MLP neurons of a small language model. Each row is named by its layer, matrix (up: input weights) and neuron, and shows model dimensions 560-655. Each number is 200 + 20 x the weight over its row's rms, rounded and kept within 0 to 999.
Before each neuron's rows, "fires on" lists the tokens most often at its 100 highest values on Wikipedia text that the model never trained on.

fires on: " in", " to", " from", " |", ","
L6.up2391,198,237,190,212,193,232,209,215,193,169,175,186,234,183,192,208,200,207,202,180,205,201,189,195,173,219,194,195,224,199,221,232,180,217,193,208,196,183,188,180,165,221,211,202,196,198,204,234,160,198,176,160,205,208,199,213,186,236,188,200,191,218,185,214,192,232,209,218,205,186,207,172,190,189,170,197,201,184,185,215,213,220,215,213,183,179,221,173,229,185,224,169,196,191,155,206

fires on: ".", " ="
L6.up322,238,243,182,213,250,196,208,176,191,180,212,219,199,199,182,189,191,189,175,187,180,175,180,192,214,174,197,203,217,213,227,217,194,209,191,181,182,192,215,191,182,211,181,175,174,212,160,203,219,209,198,227,217,210,167,202,204,206,205,200,243,218,216,211,200,212,184,191,234,211,194,196,196,212,188,186,202,210,145,207,174,170,240,194,196,216,201,219,192,233,223,208,221,148,190,186

fires on: ".", ",", " h", " (", "b"
L6.up599,227,217,207,184,208,166,208,203,162,192,177,199,237,219,200,235,208,183,234,203,233,224,196,192,207,178,193,231,213,209,211,209,194,224,173,205,196,179,195,218,193,205,203,170,213,170,207,205,180,242,203,210,184,212,194,186,156,211,241,218,204,228,214,162,185,218,183,192,176,222,196,219,175,169,152,169,178,189,187,212,206,226,246,157,195,194,235,217,189,209,212,170,218,213,211,231

fires on: " the", "s", " his", "'", " her", " its"
L6.up2733,204,239,204,204,209,173,189,162,204,191,168,256,210,212,209,172,227,199,205,246,262,222,197,206,206,233,163,184,192,179,210,200,219,238,211,184,190,194,195,220,209,194,206,195,194,202,177,185,199,222,205,198,235,158,206,225,174,209,190,193,187,202,212,191,195,225,182,151,224,193,223,208,171,187,209,221,188,202,229,221,194,173,194,183,188,228,225,175,192,201,192,191,185,209,183,204

fires on: "'", " ("
L6.up1465,228,161,243,205,210,215,204,223,228,223,227,214,174,202,192,213,234,241,221,239,230,198,220,229,203,168,192,213,198,199,200,223,212,222,212,221,206,175,212,207,166,206,183,216,205,185,213,203,195,248,212,177,247,215,183,192,203,220,191,210,224,216,199,213,191,189,200,207,185,193,241,220,172,186,171,207,213,187,191,250,187,224,204,198,160,202,235,207,196,222,183,201,189,201,197,197

fires on: " A", "A", "B", " a", "D"
L6.up2205,171,187,206,177,235,204,174,214,176,220,165,194,188,204,209,187,175,193,160,206,185,221,200,177,217,176,178,174,211,173,209,191,238,183,187,208,205,215,171,190,199,210,186,188,217,227,159,198,217,242,229,163,252,208,207,193,204,210,214,201,190,235,191,199,191,219,217,200,187,191,180,216,217,194,203,173,198,203,172,227,217,205,206,198,177,219,183,208,181,228,188,204,217,201,194,205

fires on: " Party", "p", " at", "ta", " was", " to"
L6.up1002,167,199,181,202,202,219,183,192,207,210,166,227,183,212,223,238,211,173,203,205,203,184,179,186,233,204,245,209,213,183,189,210,221,221,212,192,211,195,207,212,165,222,186,192,182,261,211,230,177,191,197,166,238,196,192,212,221,193,152,212,213,238,194,200,219,232,188,188,193,210,202,217,245,222,212,233,183,181,176,205,192,205,237,215,226,221,202,159,206,169,218,177,214,189,197,211

fires on: " well", " to", "=", "-", "–"
L6.up421,236,184,211,207,151,195,197,189,205,206,209,247,187,223,213,180,185,193,162,194,203,175,208,202,222,200,164,185,194,258,216,174,210,198,168,224,187,197,211,209,197,239,191,224,214,217,195,191,199,210,198,207,196,192,171,203,207,224,191,196,206,224,231,178,207,181,216,190,186,179,225,217,206,201,214,171,229,161,170,192,208,215,191,186,183,211,240,172,225,193,172,193,218,202,217,204

fires on: " to", " in", " for", " on", " at", " re"
L6.up595,243,213,211,191,199,166,236,179,205,190,224,172,201,181,199,203,164,196,216,193,197,219,187,205,231,179,183,202,189,193,220,223,184,180,206,190,193,194,209,214,217,206,222,201,224,195,238,198,189,181,177,209,203,206,211,221,205,174,206,189,257,210,191,217,198,193,206,171,224,192,197,193,172,208,151,233,193,222,229,238,205,189,217,184,203,194,219,170,201,200,187,193,174,197,196,174

fires on: " |", "|", " of", " (", "."
L6.up1505,198,190,206,248,176,201,195,195,212,203,217,223,200,177,188,192,177,238,168,192,198,195,157,198,207,248,157,199,194,210,201,202,206,211,196,217,200,188,184,179,206,185,199,179,176,197,183,169,197,233,204,215,180,186,192,217,169,214,235,196,234,209,228,157,181,186,179,186,176,224,216,192,211,208,157,173,175,197,200,199,182,230,230,168,212,199,211,194,216,180,190,179,185,208,175,217

fires on: " and", ",", "-", " ("
L6.up2102,242,222,187,207,213,195,215,204,211,192,176,179,187,186,179,205,194,205,218,221,252,192,211,206,189,187,182,164,177,199,187,191,186,180,232,201,208,203,213,176,237,228,209,228,229,185,166,167,192,171,197,214,219,205,204,212,173,197,222,143,185,224,179,163,190,202,214,195,195,211,210,181,205,213,223,196,189,192,224,207,219,203,209,191,235,192,207,221,138,188,174,192,176,174,232,185

fires on: " is", " was", " were", " are", " not", " St"
L6.up1179,220,209,198,204,213,173,184,157,191,204,223,195,202,209,190,203,197,215,226,217,204,203,189,213,225,170,189,202,204,208,205,195,234,182,244,181,173,209,189,192,225,213,183,179,204,230,251,192,216,199,175,232,207,215,227,220,216,193,229,219,177,202,201,151,192,210,197,197,190,196,186,220,182,219,183,201,213,211,226,216,170,201,214,184,183,246,185,184,213,191,206,188,189,195,196,178

fires on: " as", "lis", " ac"
L6.up2282,191,176,206,187,183,203,209,230,229,205,185,207,223,186,216,194,189,226,168,208,180,216,186,152,187,196,192,156,194,207,180,220,181,205,184,167,170,192,231,206,221,202,164,152,183,213,219,230,177,222,185,205,195,202,167,206,206,202,198,215,214,190,198,211,156,164,178,214,226,208,188,168,183,184,214,219,211,191,214,166,210,206,249,184,178,216,215,230,174,220,200,182,202,230,190,220

fires on: " that", ",", " of"
L6.up1926,210,205,217,207,196,217,193,182,194,216,176,204,178,201,210,202,212,199,197,221,213,192,176,217,160,203,171,235,228,209,224,211,194,182,205,190,184,232,202,190,201,178,234,211,187,201,224,189,212,218,147,213,223,213,193,216,156,207,201,220,172,203,188,198,190,192,219,205,202,166,196,184,220,220,186,213,224,199,142,201,160,198,243,178,182,224,199,194,159,225,163,205,204,232,218,224

fires on: " a", " its", " of", " and", " to", " their"
L6.up268,208,183,186,216,203,219,225,206,188,208,190,201,195,193,233,197,162,211,220,199,198,195,201,211,188,228,208,216,204,184,223,224,213,189,229,204,156,192,190,192,198,196,169,165,214,204,211,172,180,197,205,193,211,158,208,205,133,225,191,183,226,214,203,200,187,218,185,163,196,206,210,162,200,186,165,194,212,213,229,210,177,154,196,218,177,224,215,213,154,184,189,210,219,226,204,190

fires on: " \"", " (", " M", " /", "–", " ["
L6.up539,199,183,181,222,209,176,195,187,163,253,189,191,202,222,202,174,196,222,229,235,236,188,166,190,224,201,193,199,203,180,181,185,233,216,196,179,213,226,200,209,174,200,206,156,234,150,197,165,187,184,157,174,209,217,222,222,140,194,213,208,207,175,192,190,214,205,205,227,245,190,183,203,218,193,184,222,203,183,185,179,193,205,197,196,173,187,231,216,171,217,217,169,215,224,158,226

fires on: ",", " the", ".", ";"
L6.up64,183,197,182,227,173,158,222,202,197,212,227,215,192,214,204,230,204,202,207,189,192,180,190,188,220,203,155,197,208,182,218,210,177,212,169,222,221,216,187,207,170,208,178,193,204,181,175,217,179,232,196,221,200,225,210,221,184,178,218,192,175,180,202,203,189,197,200,207,202,184,200,160,202,217,177,202,211,187,201,192,187,225,216,189,188,225,212,211,190,223,173,187,267,213,191,213

fires on: "=", " =", " a", ":", "  "
L6.up679,215,187,198,213,224,171,223,160,186,228,167,200,230,219,189,195,208,221,195,220,208,206,213,206,176,249,173,192,230,183,183,191,209,226,205,186,197,226,189,217,189,197,196,222,160,214,201,179,197,210,161,221,183,223,169,184,183,200,180,214,208,189,208,194,211,194,214,206,226,202,186,244,214,195,200,200,217,227,226,202,204,191,201,239,206,174,204,183,183,182,176,179,212,164,175,191

fires on: ",", "\"", " (", ".", ")", " as"
L6.up124,212,209,202,206,207,233,225,192,213,243,173,179,198,199,209,170,193,226,250,202,261,170,213,193,209,218,188,199,210,198,194,218,218,187,250,198,223,181,194,215,217,206,163,204,206,180,168,185,220,186,208,201,211,228,203,215,195,194,210,200,190,183,203,206,215,203,187,228,225,184,191,208,200,218,186,176,193,227,206,195,217,166,227,200,217,214,218,196,216,169,150,165,171,212,207,240

fires on: "  ", "–", " United", " and", "="
L6.up1929,181,210,202,200,214,224,207,213,199,190,221,182,180,193,220,227,195,206,165,220,224,148,209,197,192,211,179,212,190,217,172,200,204,189,209,225,165,178,218,183,181,213,178,204,194,225,200,183,191,188,188,226,206,176,192,190,192,170,178,193,211,208,248,205,215,194,184,187,168,197,229,193,181,189,206,200,178,185,212,194,214,214,230,193,206,229,205,217,228,202,176,203,194,207,232,233

fires on: "′", " an", ":", " is", ","
L6.up2606,204,186,222,173,216,185,166,201,221,196,191,226,199,216,204,168,191,195,206,227,190,170,183,211,176,165,206,200,197,205,212,206,205,222,177,228,196,178,190,207,221,219,181,203,214,208,194,182,194,175,220,232,166,190,199,187,179,190,190,193,195,191,209,170,178,164,218,139,197,199,243,205,153,173,219,204,208,214,193,189,202,210,238,175,191,201,220,179,219,196,196,189,203,189,249,209

fires on: " a", " A", " 1", " every", " per", " one"
L6.up531,209,219,178,181,227,170,200,186,170,201,195,200,170,211,206,179,209,181,151,161,185,217,194,177,203,210,182,217,189,168,199,202,191,200,255,192,209,210,198,198,184,201,171,220,211,231,205,214,184,256,226,192,225,175,204,189,181,217,205,191,160,207,223,193,169,231,202,198,223,194,232,188,178,205,191,182,208,209,199,233,215,176,210,185,162,177,204,241,183,210,184,198,205,208,191,217

fires on: "-", " (", " un"
L6.up1472,196,204,186,180,237,180,221,187,184,250,205,232,212,208,220,228,167,214,202,196,237,216,201,172,235,178,225,212,189,184,219,202,216,190,221,201,184,165,178,168,194,205,207,150,184,224,221,222,226,215,182,194,205,208,172,213,216,180,232,188,205,196,220,205,202,212,201,202,221,189,196,176,224,220,219,210,211,187,201,193,207,176,209,219,187,210,206,179,167,225,217,186,224,210,186,230

fires on: " =", "=", ")"
L6.up2257,226,202,166,186,231,210,220,203,190,232,150,203,210,202,179,156,188,207,190,186,195,177,193,192,211,191,187,239,209,204,174,220,202,188,192,182,190,213,184,228,187,202,202,200,179,209,189,161,211,190,210,163,182,217,187,203,171,215,193,175,190,188,226,196,236,223,213,197,176,166,210,240,168,199,178,180,215,238,219,177,195,169,180,216,207,194,229,207,194,204,204,202,237,203,200,216

fires on: " and", " his", " its", "s", " her", " their"
L6.up1273,191,178,180,244,202,179,177,209,199,201,205,185,189,201,187,198,191,207,187,233,214,183,204,238,225,194,174,223,243,202,183,193,228,212,205,147,192,223,192,235,193,204,206,228,182,165,216,179,184,217,162,170,182,245,183,220,182,234,254,153,206,174,219,192,178,209,217,196,205,203,181,216,221,179,205,221,219,212,219,208,173,168,192,204,252,240,174,205,212,176,186,205,140,229,189,157

fires on: "19", " in", ",", " from", " 18"
L6.up892,206,189,184,176,219,203,228,212,197,164,184,213,187,254,194,187,236,210,187,246,214,162,191,217,198,176,201,240,196,224,190,207,206,225,180,162,186,197,230,185,175,215,210,159,162,190,206,211,189,213,216,210,180,173,186,211,204,174,186,185,203,222,199,205,217,242,209,184,220,205,228,219,158,158,176,218,208,212,177,251,208,190,206,198,221,210,213,196,210,233,217,161,209,174,193,199

fires on: " E", " B", " [", "'", " e", " ("
L6.up252,190,181,216,210,219,201,193,179,211,245,171,199,184,181,231,179,212,216,245,205,202,172,178,200,212,173,196,209,196,219,217,219,228,209,216,194,206,216,158,205,204,201,174,178,214,186,235,189,231,225,194,190,240,228,203,205,193,223,220,195,236,218,206,218,181,190,195,190,213,197,204,210,175,207,156,217,214,205,181,206,185,204,190,174,197,189,209,195,179,194,236,195,225,169,194,207

fires on: " in", " ft", " |", " feet", " near"
L6.up2463,198,211,205,193,184,240,163,186,205,229,201,174,235,197,223,214,182,236,199,208,218,220,202,178,228,238,187,198,193,216,195,229,197,220,209,216,159,205,197,206,136,205,206,174,201,193,247,197,155,182,207,165,216,187,202,239,166,225,187,203,221,239,241,196,206,206,201,193,207,212,190,193,205,204,199,230,159,200,168,201,210,196,229,195,171,187,207,208,219,186,149,183,191,212,173,198

fires on: " the", " at", " from", "'", "s"
L6.up2415,193,208,210,224,194,223,190,195,202,180,213,212,199,200,225,207,193,237,200,215,233,224,208,195,210,226,174,215,184,208,183,199,206,206,172,194,200,165,213,186,161,199,215,148,184,210,196,192,185,242,222,175,209,187,179,195,224,178,180,176,217,201,221,223,213,211,190,187,187,208,182,217,205,202,208,209,198,214,186,188,174,185,186,175,215,230,185,206,167,207,202,155,214,181,227,212

fires on: " a", "-", " La", " la", " of"
L6.up342,238,187,214,202,210,227,181,173,178,224,199,181,179,189,255,163,194,193,196,202,202,163,204,208,213,224,185,207,199,189,209,223,201,187,187,182,145,187,153,209,176,185,185,235,209,231,195,208,198,198,226,185,195,183,169,183,189,245,198,184,200,185,200,200,205,217,201,195,194,196,210,195,210,200,210,173,148,178,213,218,236,198,207,242,196,211,192,226,191,171,197,169,202,193,160,217

fires on: " |", "–", "-", " and"
L6.up1040,185,198,221,177,212,208,204,201,229,200,224,221,234,200,231,169,188,223,198,187,206,195,179,219,207,226,206,178,201,204,221,184,196,203,204,243,199,204,171,197,182,203,197,177,189,214,212,158,179,190,214,181,224,227,204,204,151,167,225,190,215,185,205,202,207,189,193,177,193,215,198,221,203,193,202,232,210,193,178,188,216,208,187,225,190,185,213,205,238,200,159,176,221,231,201,229

fires on: " a", " st", " A", "P", " ch"
L6.up336,171,179,180,180,224,172,217,169,194,211,188,183,212,199,222,190,194,159,211,175,181,200,192,184,194,192,212,201,228,209,193,190,205,202,183,238,211,204,193,176,158,226,167,173,203,192,233,223,199,227,207,181,194,221,190,217,199,206,248,190,212,152,193,212,208,227,145,174,205,207,218,195,201,202,188,184,228,228,181,266,227,211,198,188,179,195,190,187,206,219,191,202,241,224,189,231

fires on: " =", ":", " 10"
L6.up1638,193,204,238,200,220,227,219,176,181,175,201,229,174,208,214,183,177,201,170,160,196,196,200,194,213,196,205,203,213,216,219,211,202,188,205,220,232,240,203,219,206,198,198,223,210,202,202,223,238,182,222,192,223,199,201,247,230,184,209,186,219,218,261,173,165,202,227,155,186,190,229,184,201,188,210,210,225,182,158,202,164,170,214,180,193,210,198,203,200,231,214,186,180,165,180,226

fires on: " to", " the", " on", " their", "e", " its"
L6.up1969,168,210,197,222,228,214,199,221,165,190,186,169,214,201,208,225,201,212,162,209,199,169,193,216,202,203,204,196,188,220,186,205,221,221,208,203,216,214,199,234,181,186,218,194,197,226,200,208,173,186,222,212,189,206,183,212,194,212,231,190,202,191,218,198,226,218,178,152,206,203,221,211,204,178,161,215,236,195,230,199,172,185,199,218,189,225,201,212,210,222,175,209,217,194,176,199

fires on: "\n", " won", " it", " and", " win", ","
L6.up2760,225,258,175,201,228,189,204,180,185,228,177,176,217,190,192,175,194,196,167,238,196,207,233,183,203,192,202,199,224,215,200,216,234,223,160,208,187,221,167,211,243,202,191,233,215,191,187,205,179,198,188,206,207,235,186,212,203,199,168,183,215,185,176,231,201,208,190,193,225,186,205,209,222,209,197,217,174,212,158,225,218,168,231,184,186,185,185,176,227,151,191,196,230,214,142,195

fires on: " |", "-", "|", ",", " (", "\n\n"
L6.up1635,225,198,230,204,235,171,216,182,198,178,182,217,207,148,220,193,186,237,205,211,207,233,197,210,205,198,194,186,178,188,200,202,188,182,199,212,172,199,250,211,195,229,171,152,164,168,187,191,224,173,202,232,181,203,177,199,207,234,211,179,246,210,221,196,224,191,218,156,216,211,257,193,202,198,173,198,254,187,168,195,204,226,181,192,204,194,223,227,227,198,206,205,229,177,168,239

fires on: " the", " to", " by", " with", " after"
L6.up1432,205,185,182,164,206,213,223,191,227,197,180,170,190,198,200,205,170,224,171,219,198,188,206,214,201,183,181,214,226,197,172,194,198,202,203,206,217,168,196,221,197,208,212,187,238,205,242,204,235,196,196,238,220,175,198,204,196,235,176,213,199,170,199,179,195,196,231,170,155,171,195,199,170,196,192,206,190,185,209,218,165,190,188,229,168,206,204,198,216,206,216,191,182,184,191,199

fires on: "ra", ":", " form", "A", " a"
L6.up2418,211,188,210,240,201,226,205,173,216,212,187,219,169,203,194,189,203,205,159,195,179,206,204,182,208,189,173,186,221,191,184,192,180,209,185,176,222,166,213,235,207,203,154,188,212,178,212,212,224,205,216,209,200,205,184,204,233,207,239,198,219,208,203,214,188,190,212,188,179,189,260,217,185,173,173,177,172,201,179,210,207,209,195,205,206,223,208,183,206,177,197,197,180,190,169,211

fires on: " and", ",", "\n", ".", " |"
L6.up2408,184,237,169,203,222,229,238,215,212,197,212,179,200,210,221,182,173,191,211,221,230,198,218,182,193,181,215,235,216,183,181,222,178,188,211,194,216,200,191,230,237,198,194,180,222,197,232,152,202,209,232,193,216,241,209,208,188,192,219,178,212,181,204,215,223,201,217,207,207,185,169,210,153,210,182,179,230,220,195,228,219,187,226,203,198,215,199,214,176,209,186,169,239,193,210,208

fires on: "\n"
L6.up1726,163,233,195,197,192,189,177,198,240,207,196,198,190,229,214,147,182,214,176,219,203,202,195,218,216,217,184,244,202,228,235,227,217,182,189,207,177,179,171,230,195,196,243,221,217,179,229,186,214,217,166,205,208,213,199,196,192,185,188,203,206,192,206,156,208,206,216,197,213,211,229,192,204,214,183,213,179,191,168,223,199,118,226,181,200,199,202,215,223,202,211,229,200,234,198,195

fires on: ",", " was", " et", " and", " ("
L6.up2214,237,190,200,223,216,214,168,196,216,237,216,203,217,206,162,221,188,229,205,225,218,192,187,210,229,210,210,221,202,204,217,213,188,235,223,191,207,199,251,177,201,232,179,248,221,187,202,195,178,187,191,215,203,199,159,186,190,193,183,161,166,184,230,179,212,198,202,213,241,175,200,194,199,199,189,203,186,208,222,210,207,207,188,191,186,191,200,147,242,146,170,148,179,194,197,238

fires on: "R", ",", "han", ".", " j", "ty"
L6.up2045,195,217,175,182,221,164,196,197,189,196,194,228,164,198,187,194,201,200,195,187,234,198,187,215,190,189,182,224,198,196,206,253,198,222,196,207,178,176,215,262,195,218,155,215,170,177,213,202,137,222,193,236,197,218,170,221,179,182,193,215,195,207,209,135,201,212,203,232,204,191,211,183,208,185,205,206,156,201,201,241,176,206,214,177,186,184,222,230,217,217,212,205,183,206,221,213

fires on: "′", "-", ".", ",", ":"
L6.up942,209,196,236,203,206,199,221,204,199,213,227,225,188,213,221,206,198,193,166,230,197,141,175,205,178,180,215,208,203,201,194,246,189,209,189,187,189,213,212,206,207,245,232,218,213,225,226,185,133,193,179,195,225,188,159,185,187,194,199,197,245,204,233,184,201,197,203,206,209,223,232,202,158,182,207,218,185,194,195,221,227,197,212,210,157,210,223,201,216,180,186,179,212,192,195,202

fires on: " that", "al", "ical", " International", " scientific", "\n"
L6.up1335,228,190,229,212,207,180,222,196,173,205,200,209,194,193,207,220,237,210,189,150,193,200,209,195,223,206,197,212,183,200,216,208,219,164,199,169,198,210,184,199,195,236,219,198,190,175,213,168,224,221,185,187,230,200,197,244,184,206,196,180,207,184,190,242,167,175,212,219,194,191,200,234,213,187,206,261,196,204,167,208,189,198,236,195,192,226,217,207,183,205,186,163,200,211,196,182

fires on: " as", ":", " As", " \"", " -"
L6.up2769,190,229,166,193,230,206,220,196,218,197,179,181,178,220,213,181,221,226,172,194,190,209,160,188,213,207,180,167,194,193,181,212,239,186,225,197,128,196,239,192,199,191,195,205,214,230,202,189,226,224,191,199,202,189,169,194,168,202,170,208,207,226,206,177,171,177,183,176,176,199,216,182,232,173,196,213,199,211,185,205,179,187,223,181,181,187,242,226,175,198,213,198,180,199,233,234

fires on: " which", " what", " as", " There", "It", " that"
L6.up2573,198,194,187,223,203,209,204,178,176,185,192,193,157,211,220,194,206,217,181,199,203,178,192,190,212,213,209,213,200,212,228,226,213,196,190,222,199,194,195,220,214,200,207,184,230,192,170,172,201,200,179,212,202,170,189,208,213,197,177,209,196,196,197,162,187,222,207,209,195,187,221,165,186,194,185,164,206,198,164,213,190,209,210,160,189,198,191,220,164,218,197,200,194,245,223,230

fires on: "=", " and", " =", " had"
L6.up1717,223,204,158,191,201,180,222,189,189,215,188,221,202,217,183,183,233,186,190,173,200,169,182,209,187,213,199,199,213,210,225,207,239,221,209,230,215,218,199,200,182,212,163,207,216,219,201,170,206,204,189,220,176,187,172,195,174,233,194,180,186,183,199,201,196,225,167,229,219,183,206,209,170,204,209,196,218,205,195,192,210,205,176,192,192,218,183,193,189,169,198,174,190,190,177,189

fires on: " to", " and", " which", " he", ","
L6.up203,194,197,178,189,240,214,198,199,197,181,197,179,187,207,223,200,209,204,197,176,189,191,195,200,186,194,188,234,204,182,199,235,226,209,230,182,199,227,196,182,209,230,185,215,215,201,203,165,207,189,196,230,205,183,166,253,191,212,196,201,227,176,178,244,171,204,227,165,173,198,168,217,208,210,221,203,215,198,191,180,205,217,215,213,200,212,189,219,187,220,201,182,219,194,188,211

fires on: "-", "–", " (", "—", " [", " ‘"
L6.up2586,228,217,148,226,223,172,199,188,196,242,195,185,171,217,223,176,219,225,226,232,245,190,229,155,218,135,211,188,171,178,192,183,221,206,203,211,214,181,170,186,191,218,179,178,226,220,213,235,229,229,144,205,205,238,205,241,182,188,219,205,197,181,209,229,195,222,208,210,209,179,175,210,210,194,211,191,216,197,178,186,178,201,220,193,210,213,214,183,164,194,208,192,214,209,201,175

fires on: ",", " (", "|", " United"
L6.up1439,188,221,179,190,193,202,181,172,194,211,198,216,180,201,212,213,198,244,195,219,204,203,207,195,180,176,208,232,176,193,183,250,207,216,199,206,193,192,220,200,205,211,210,194,159,230,228,196,182,236,232,187,214,171,217,187,218,199,232,206,210,253,187,214,214,221,166,206,179,196,214,206,211,207,179,202,164,156,211,235,201,217,204,249,205,192,228,196,208,193,203,211,213,191,214,194

fires on: " (", " —", "I", "\"", " I", "-"
L6.up1536,177,224,213,206,192,202,208,176,191,192,166,196,188,190,206,219,224,197,187,198,212,200,206,222,207,199,184,196,205,182,211,210,162,217,202,204,203,200,210,239,231,241,163,202,219,209,189,206,177,210,226,164,176,191,208,192,214,207,196,225,220,211,172,214,230,178,226,193,206,185,208,216,188,192,181,185,233,222,159,218,173,166,184,193,228,173,193,194,221,206,225,214,208,200,186,186

fires on: " was", " been", " were", ";", ",", " ("
L6.up393,243,188,214,173,232,173,181,204,183,215,201,186,196,179,171,214,192,190,228,233,226,181,215,216,186,168,202,208,189,222,225,207,175,214,204,183,227,226,209,236,204,201,222,211,234,183,198,196,221,204,185,182,201,212,222,215,191,208,241,241,192,228,223,163,199,192,217,187,207,205,197,197,217,183,184,223,167,190,212,202,185,203,224,221,187,223,189,198,205,202,182,175,158,174,176,218

fires on: "-", "–", "ed", " 4"
L6.up2130,199,184,226,172,199,182,202,203,224,248,177,172,227,182,212,195,178,245,218,190,211,198,239,200,253,169,199,192,213,166,187,177,207,235,213,185,230,163,210,207,169,236,190,176,192,193,207,182,184,184,216,185,176,207,200,178,208,217,218,165,210,181,171,255,207,218,175,189,207,201,169,213,201,228,213,190,213,209,183,217,184,203,178,249,237,196,233,222,225,209,140,182,220,221,172,228

fires on: ",", "H"
L6.up1618,175,224,194,191,235,221,184,227,212,240,213,208,210,185,247,191,172,203,171,222,200,215,183,194,201,165,192,216,199,223,222,266,248,206,171,188,179,177,154,206,200,196,199,229,196,170,232,218,218,200,216,193,190,182,222,242,219,200,218,187,191,216,186,222,200,179,200,162,174,203,207,182,203,191,193,202,213,194,207,217,174,235,231,196,165,175,229,162,186,182,188,201,218,190,194,180

fires on: ",", "–", " and", "t"
L6.up2303,190,150,193,224,228,205,204,198,188,191,218,197,171,187,203,184,190,209,183,147,215,190,189,210,199,218,227,217,176,223,201,195,230,197,192,188,156,239,189,224,219,208,206,213,227,199,156,181,166,222,194,194,176,194,190,237,202,188,213,176,201,174,205,215,200,217,207,199,170,191,229,213,206,221,199,223,170,187,229,218,195,209,187,218,163,211,188,201,211,176,191,166,177,185,197,247

fires on: "G", "que", "fa", " Fa", "mo", "ba"
L6.up1479,166,170,201,222,169,219,203,191,173,204,196,249,222,191,177,172,198,227,197,186,215,194,209,204,214,213,177,215,197,215,183,209,207,197,192,179,182,201,216,219,177,204,207,178,206,203,193,179,160,247,212,201,186,242,177,204,229,195,195,167,155,184,213,184,190,190,202,188,199,205,233,194,133,164,189,174,234,209,211,202,158,182,205,190,221,189,180,182,217,208,246,190,216,207,197,245

fires on: " was", " in", " |", "19", "\n", " at"
L6.up1073,202,195,213,188,223,211,212,200,207,162,136,207,181,224,185,211,221,213,211,232,185,196,215,224,200,193,201,218,161,184,173,148,226,198,193,173,201,169,166,199,217,210,204,203,194,199,202,232,209,200,225,189,232,207,186,187,214,186,188,206,191,216,216,182,179,214,232,166,189,183,193,189,184,186,221,223,200,183,184,205,201,250,231,180,204,230,225,196,235,185,194,189,206,187,201,226

fires on: "\n\n", " was", "W", " We", " are", "Sp"
L6.up2449,215,213,194,204,180,195,191,191,209,225,203,232,187,193,181,177,186,207,223,211,189,209,217,206,172,156,174,199,223,187,205,207,241,193,226,187,182,187,186,197,204,179,189,199,205,235,260,195,213,243,206,211,195,197,195,202,185,223,188,215,186,186,220,181,194,167,223,188,190,184,213,171,193,195,229,209,176,177,222,181,199,213,169,207,166,228,226,160,212,229,201,188,211,205,186,210

fires on: ",", " to", " in", " In", " He", " She"
L6.up1135,193,210,183,180,200,216,207,179,193,191,209,190,211,210,192,191,209,178,175,195,172,224,192,231,195,163,170,213,196,210,210,227,207,210,202,191,181,176,224,209,197,206,226,187,205,229,245,199,200,172,191,182,246,178,213,200,201,181,206,178,207,247,213,194,215,233,201,178,195,184,202,182,218,197,184,215,237,209,221,235,146,198,174,205,179,218,219,211,181,185,185,183,208,198,225,187